Weights of a small GPT-style language model, trained from scratch on English Wikipedia.
Architecture: LayerNorm before each block, rotary positions, no biases in attention or MLP, tied embeddings, attention and MLP in parallel.
Training: a variant of Muon for these matrices, 347M tokens, 10575 steps.
MLP neurons of a small language model. Each row is named by its layer, matrix (up: input weights; down: output weights) and neuron, and shows model dimensions 32-223. Each number is 128 + 32 x the weight over its row's rms, rounded and kept within 0 to 255. Numbers have three digits each.
After each neuron's rows, "fires on" lists the tokens most often at its 100 highest values on Wikipedia text that the model never trained on. A number after a token or word is its count.

L3.up764:179087156116095128169138100135158099052151147175149144082067145141116061105125122124115095181123146189165103093153142118164148061091099149160135175093107176185121110135172108166107114091141119117120110148141176130169150150125145156131143088119089184075131068110131091121138171120142118118155153144142206125148127145154138111209123163152062128089140122159160142126131085097164108167098147123137102151146098122112071172158172083104117121171137100212103118089119098136103124083106101157142157088149125125085088094100209113067133111177154136091108075148123090042089119144145090101
L3.down764:154106172136188121143138092120123098119093170165070119235149160154122082153080148175128136142106134079125111111076178077174141118167103107189075142061149075120131166196127093196151102116104110120130126143152134096126134202097046253139070156095141144154087163157142170117177149158104145138167125134159103089097136116163118136177123126140166160145085068122119175149104149095161147100127107111122132155132089144124133112114155137121115149087127148164129080189149111118141075142131108110171097123103160138108091125116121143124159114182088127093094111119189098133111079140064156094
fires on: "\n" 57, "-" 14, "e" 5, " co" 4, "- •" 4

L5.up286:100092148107115110068192160179087137179143119117128146147127132171154192181108117136212112118107189123117173174072121158119127051162130102104096093107128116156156086102099152144119138125112143137092105097143125154154132148089150122091077101152180130095153138090175107109158135132120157080031100111187123118089145168115128095079114131169131088124136114142090132129164160089125107143124117099145132117203157152149082117088135164123095111089124144160178149180139136159055160130114098127090089073147164168091108113090149081080118123117141067125117134141107142158153086112121091150
L5.down286:124119157052148107064128085118163120160144131099102125081120145166173131095118124130128185113174100109110091152161134187124118084195208120170127178088106160135111081166207086097118131189151149138132128135127121154124111138133171121101142115135149052137102117133120105088139175107157139129119160175147105097187078177122145146146150188163120110052135089132153169125060151082098127120101129116142202115118149162084157170138125096110084141125159129094173150125122100103150089075170130102108072145126118112166105125126085135192033115176170074166136155155175109143131097150117166158
fires on: "al" 44, "A" 12, "S" 10, "ing" 7

L5.up905:111133189150155119115105173107128162127064130169090109110126112146163187113078058069100156134154133118147093117115121148101134136109115126130102157102114131056165095134085161135143141140184078146110146132126083145102179170081112169116062098110079115086178098075138129117166135156108110140183110117101145138105102117133174140181195099138147176104166127091141119069137157162160135140207085123085121183148138117118082125076133107153106122114152147131139134121139161131121113143116129123128093128150156197193157126139136130161130095080103112117120000080154083080117103111165114131
L5.down905:167050074147126089123130154172167094107161074174096145097097132161148117085217135081195105090133099132099056146155074184091156122095143172110124112140070166165137137099119124101118179126101203135157169107134149126123105128169118177176088118115178077104115089117124184077083104149130119157157107122152091078159110108133060156159152142123110122123119101165128212113118114169144119137157156101096123111122080127125158087104117122117166127135090125109130134151136172126128075128109122133123117073103092101174084213118124140114108186138136143113071173151083151136201126130118151149
fires on: "ir" 27, "un" 20, "ear" 9, "ib" 5, "I" 5

L6.up861:115067125130105129130139161141128137204141141143121134124070105079104131089110140109121099133096160144152153097137111140171142083138056147141208120212064090130113135145098214119136127142169131145127109123155081148057135161103149119166143138153147136142111129098184131176115109198117123120140070171088089104146088143134152142141102099132112044097112136145122154000088162159130088134109141133112089115148067071113131118109135134095156093127198100076114065128168117164097146087154120133109101160146142098108109171139131152135136069139122171131119126064093153080104091140140140143
L6.down861:152164129165127108128138184142126119173169114079102096131105184126166163096093112095207160084156126142087160158122081099123119134135104142193096137155135117072136140093096087192162066165106102109111110138133153206131151130072131164183102151121130120108175126145082153059113053151112173077143105152080113131164120109083123140136119072125125127095155152114152166173102088121125116127126142117185104116123105076144147110114145134114111122159151114140187100101098151106133044149029153159109116113088087168197118096059100133081139119156157115154069171100133124143149151122196102199
fires on: "." 13, "as" 11, "ic" 8, "y" 8, "is" 6, "id" 6

L10.up910:174093094138137090130149124168153133136155156106145146153110130103110105118178086076143080124070058112165092094123085077149108065168120158117188171065113142179129135137109098087079120122162126179206138136098139084122126130091128166126168132148183124095187124067160141178067112158134176173157134170160147121118123106119135094116159114081103138118136147108068070066079125165152064095141126111119108082117147106108102171169081107127130140112142189167175155105148187098134064097137138128130204150145129087119106168158134126094134182088110105209120117084139154129171106139138119129
L10.down910:173127146137146089129141135185123156190164097123132149119112134118094155138177134121130087163120131155169141150135118122204097168110138134181150137086164092181128155120126093126083126082115119107150166106106177118111107154050126158116163149088112112165184132104154150169109118165092085107123069111085115168123084136116183176160083158115109146088146134129186067036148097135171139140126115108171154104122114076175076125152178189142119143090137090219162109183156138115109134139169137143135148131190106091135116149075091036108073139117161119087166138098178122103143130129153095123
fires on: " |" 48, "-" 17, " f" 10, " rev" 5

L3.up434:141123123110108079114147142143134125148165217175157151209131118135145139156089113168108131129132127158201127120136141123221118114148181133144109147134127124161128124130106030163166137131108105094150107084154110112162096119132179155134114136159112154124157155105109136110138083142050131131161134167087194115160149135103119133139128128118136164107107172085079103091125090034108109166160100123124084078126156126095135159163115145096176180139160171131138136130127209134150064113148097158224139147143122106134083137098156118093112182144169093134077118108108072101071141092169112125
L3.down434:166119160103159155180097111136117190134157163177168177111136127067110111118075188137103118148188155105092131149085139111154139102099138102145109096091116153138095137124082092148154128118119140151148155085096127080114134127078121219178133133176079106109137140109138135099160135171087104132183096122048105059113102112064153118144095141111075159155127127103182209084147159126138054097150133120137151107079078128126101180106119190104160150066164129172163128123195127127116098110136085148108089127202142119102116107168166109097113146125123145132179081098157136140148121151147147150
fires on: "-" 87, "ap" 5

L4.up842:117081118174173159133136146089083106171228140110126147100142153174123096106170109158115137164181159141169155131044094098098141159161093094126149167084131107180127194182085134146113132143117115104085137109097160139080178119116146138118049129124121157171129162127135122099135133157074085129090147171122085109140163143113104166119147101165143111125095097047150111180136165067123182126139130071103102145151081119109092085210100161137149143101110122133104126143079202138112140077053169112102113079108100169120097124167166160140107127164198117084133121156112143123191135130123137121
L4.down842:127136135048133085138131144134139115119105148119155172072135107206120105155055082117127137106107149129160157151165115169118115128048171098116110134144121111123146170122133093099132084110074074150145137196067125105187099120153147094121086074088186077159175137192161120166106090135129105113181086073181110182135078099156187077145108193124060087122139142133117136148169172109124138164102099156157159103122127184069154132092173130198121140114134135094145109091175067150126144136189113087150158134132138058114146134148101144109162138154113140127180137090109077135093158142167122146
fires on: "ar" 12, "ay" 12, "is" 11, "b" 6, "re" 6, "ime" 4

L3.up810:107146133119172137083130157136110124125103116198126094147132094139073168178116154108086131103134097092161221131099062147102138147118102148184135130151099164117149156119132141120128170156127144191058148137170147107106155088064058165098094119127113147132093092115128122101121146169133056161105147133130120107157122060112094082154109172140145123134135151139174091111091147147130177116078092098101104108160132175149116070148153135165060087208153131117145139164136131143146124164132133153080096146168184135119132225075113157136115109086143111074093099122142151108133126116088167138
L3.down810:124108151078128165090142158139132152139117092107154115054102119138161109122113110098151127163169136150071084122122198130181100117144172152100102145125142147056104141176125090153181133181128141152181170144189111203110138140171128100117080200111103076147108133121160167125194193134091123154096092116133108109103116156106181098099129119112124159104119107117110110099163118146139139144176097113120161149083098156141168164069130186133158174119123123121120196142100114162121123100123014066092079121104104183163154104084077097080110114108134138165097182108171123148161067151121076119
fires on: "ir" 40, "ind" 18, "ib" 8, "hen" 7, "ur" 5, "und" 5

L3.up617:120143176086082110156184089134127158178076113150086121141103093156102151124143099181192099103088107163139150117174194097142111117129124211164080150121112195086133082095131154141146133157148121151112137145138104125112094128120164122071149144118154145113102145126112158136116156081098131098096143129180120107132130150085162127203129104191128124161091053095139097106133115122152064114165167109138090151118045145110125113178108156176174170148137134193103094108144152120125189083164115092168139118124101096138117158082101135149162113058143145146151107083085158134178121131188109114
L3.down617:105225101094151147140092084163113137126131106092115100114169164157164124097168147082066114161130125143184104140099122126113166104153103090203130108119098146165097161150106160132070103111109134105135126149100124133148165142062059146160120092133106165110089124156066082115108098122147087126189191112127129206094144124152176068129131137136175136158150160116127212147114126110137137154087130170171106179068176171094159171122071069125112135110188118157168145094127115174159071109094119136113155084131112139186147105161097092120125081141135127180132090116150125104189137105126092111
fires on: "ic" 22, "er" 10, "ik" 9, "ant" 5, "ign" 5, "R" 5

L3.up708:184081172092106160138129092166123131139120083171116083137123066136178089135085143143099128139145148139161116136169159085203080178169124113020068132136125109129086150107129178108147083080112094094129135123147157121156098123083151134107131221100185125120129141151137126102115099143066081106128147200077123085122078129135101140145147153112134117089179175108133128117126103120088143108117126101169084097123115130058202140177121077118143143104121124153112129124183119139100053166131125189157132148114113145114092106141110148128100110168062139122125139134123142045144114168139076170
L3.down708:161115151079143107061184073103144136147154132173075192163112147089173089163066136073156076153127134124127108148078088083158188175096084140155184147107136134151124143157186131138167067140177109162122150135139175091132143132155097130131160090121076113091120156096113121129113137126117174105123133190089194146102137097113095075075156115140116153120157085142161106114132095092141147098097154166122086107151115152169083107078162151101101182130079159150096113153085094151154133090123117179085167174216089159074169151073128123145122164088167121177093129137112118159108105138117130136
fires on: "-" 11, "gr" 10, " Com" 8, "or" 7, "-st" 7, "ur" 7

L4.up535:128166125116168131114119135141169173171121143202135158177123119123093102077151095106163056152172168114154132126132144081130116206189189196126146121177091113140109092173163136072148122143122132157159139122159077157115067096103140096119154103147084141053162111045146159105153165134155099114085159141159114077181137124082107100074139144140157081122179142121095130165116097095156082159151121143165072111112097173164116174104134128089117181120122112124137163141074134132093157080076125144075124067116060096094120085135143162108106125176096099068121118156081139092139121110143092084
L4.down535:146169060123155078126150104096138139084145127192116167138144158127122158112103158083109098167138127140162087117114129141118081167115102144104105103137171118160124144065129146105110085097152169103161172172127102082068134115067125095124167138113130155167159131114219131059139132144137107127092164063146054068091138107103115089100106098130165123172128126148154142106156109165167148122105119129083101124138117120115184149101125160127153127091128153172107153131110145192116126148113218112089173076138074139092165155161137138140093088033082115073140059113103211116177154063158100212
fires on: "ill" 16, "ann" 15, "and" 7, "nd" 7, "ast" 6, "erb" 5

L2.up230:092078161112167162084162081166142154140118091108111168143176179130055093105114112177078150109088126123116142094129161146136135149107157128134132140134136131149166147110128174129076076090165136144123102177082087140166100057079131109146131143136057113154140197153180088166124135135080124084130105143081153127207139064088093144091117125118131136110188177104179134174108070116096105132199179114101153172140102139053091118126138157181156111151137070110145147122091125054125137109154148108144135143086163136123097135122104179146114163121106149134107127091112135056172174120140136152
L2.down230:158191072150143094172095080139103108163131126145151147102110094134109181087176088114101121146090127106147129132114124149145106110124123129158131070126090158120157139127110077151129155212124138124149194132138146103071128140161073100147170095153159127097107116147107122109107153142147084163122099086121089148098144206156153107112091144147098173116138123155094145113161159122138146169110079128117080144132154148114165127105070084091103118059164106126118064150163094153142088171137155218096148136124098050160127112126127169082112111087091167160097157123126078179116119186138115109
fires on: "ic" 34, "ab" 9, "y" 7, "b" 7, "r" 4, "her" 4

L2.up218:119157084173132189126181150067100177124120137124155175178118125126045134101069195150152139190057098132136162088106093186115108114071174157124115192139153111134119112160158109132108146103141133169093125113122127147137095129074092101144082092079131066090142151162138141152122113176098164097144104123123139140157110149129194144110105136129150127092122199115142131125144100150131122108176104109099104124103085151168057083116198120099097125061144119182187102147127113123179166112144066156190108057192126095150040171137156108112167128152150178121130155112109130106141125130135191167
L2.down218:198155162087123132138124104130130138107109115117147091124116113088141162123171085125096062134125134147099083112126114088175122093146083096110110144139099150105060098152090083144127156141148089170133170139178123135142134071156159012116240132147145165103092152160169120147085102124141106132150122148133105110114107112141142154107154094115090105132099153124172108118143126126135119142123125088125106122117143168114145138118100100141143043193110152110089134139139100145136127160124172170164151112147106131130174110049115072217141148126108141147122234157166127179124227126093072184
fires on: "g" 15, "z" 13, "or" 11, "r" 11, "b" 8, "id" 8

L4.up69:149131083064127138182175147105128146171159139155137122123073149103168173116092118148142078086152120130087136155165165117134126088088149094110158121139074145105106165077061171081112058050135117098124109120176171152111195183126132167154073125192179084120075084104135177150095119202110157156105107127145100142131118138128108085104079137157190122136116121024165103107139146106134081121088134096079143156115104136165128146145159102128134081100155150122199098136139115109129107160127162169108115119089109069170113097140104144104159150109161150108085117166105158118122113148135131111
L4.down69:073151117114095132078120111147116089142135158078078076193096137091106129080117130202102120127127113145119149125118141150086101139160095166166090053116139126068084082207132126198150103163100113119070111185151137122165112131128102139149169126169095165131104118133164069159155130121126163070053092134144157130179140205107107209101124165152136164094134133218122145078140087147118157081154113123153148173148107138169094137113062154138099117153142171161106128069091152136084092104129133132202167134138104090165091123169174121112103181145135097150120094101127124122148154137122123117
fires on: "ic" 17, "y" 9, "|" 9, "s" 8, "ron" 7

L4.up172:037080080099207102165115181147141214059157090109096140102146116115078159162085129138117086099146116100153124128125130151149156120149112157139077113140080088149165174169164110116131100117077122103092127187160116140154135151176159125159142083119167128143134119105140094097114091138183119103116128081088106107110131138139127135161154138104084158107124115099206131165119111152182148138054131218118087220148144069105123124115068122164170122130151107070140134176107116210114140155168143162162160164128097161076154080108121095116114128160093172177120096051158080178117123134154170151
L4.down172:076074155098121155159161146101166200095115098068152117143157121069156176151092132161165149102101123103075167114145124102136152131147158154144106128157112067163130102147195113048157112167136098103111107084137162173140103109153118149131142099161100105135174133143149164072100087083121159144138145152084133158117153076092157092146117183118120146126151134160145128135073058144142199184162139160138148109130139085085108081117139108141192111135105117083128093108099158156092130195199134104091197152181066123114106103152185134101108096171100135126120126111092099211107112113123136090
fires on: "at" 31, " At" 13, "er" 7, "ating" 6, "orn" 5, "At" 4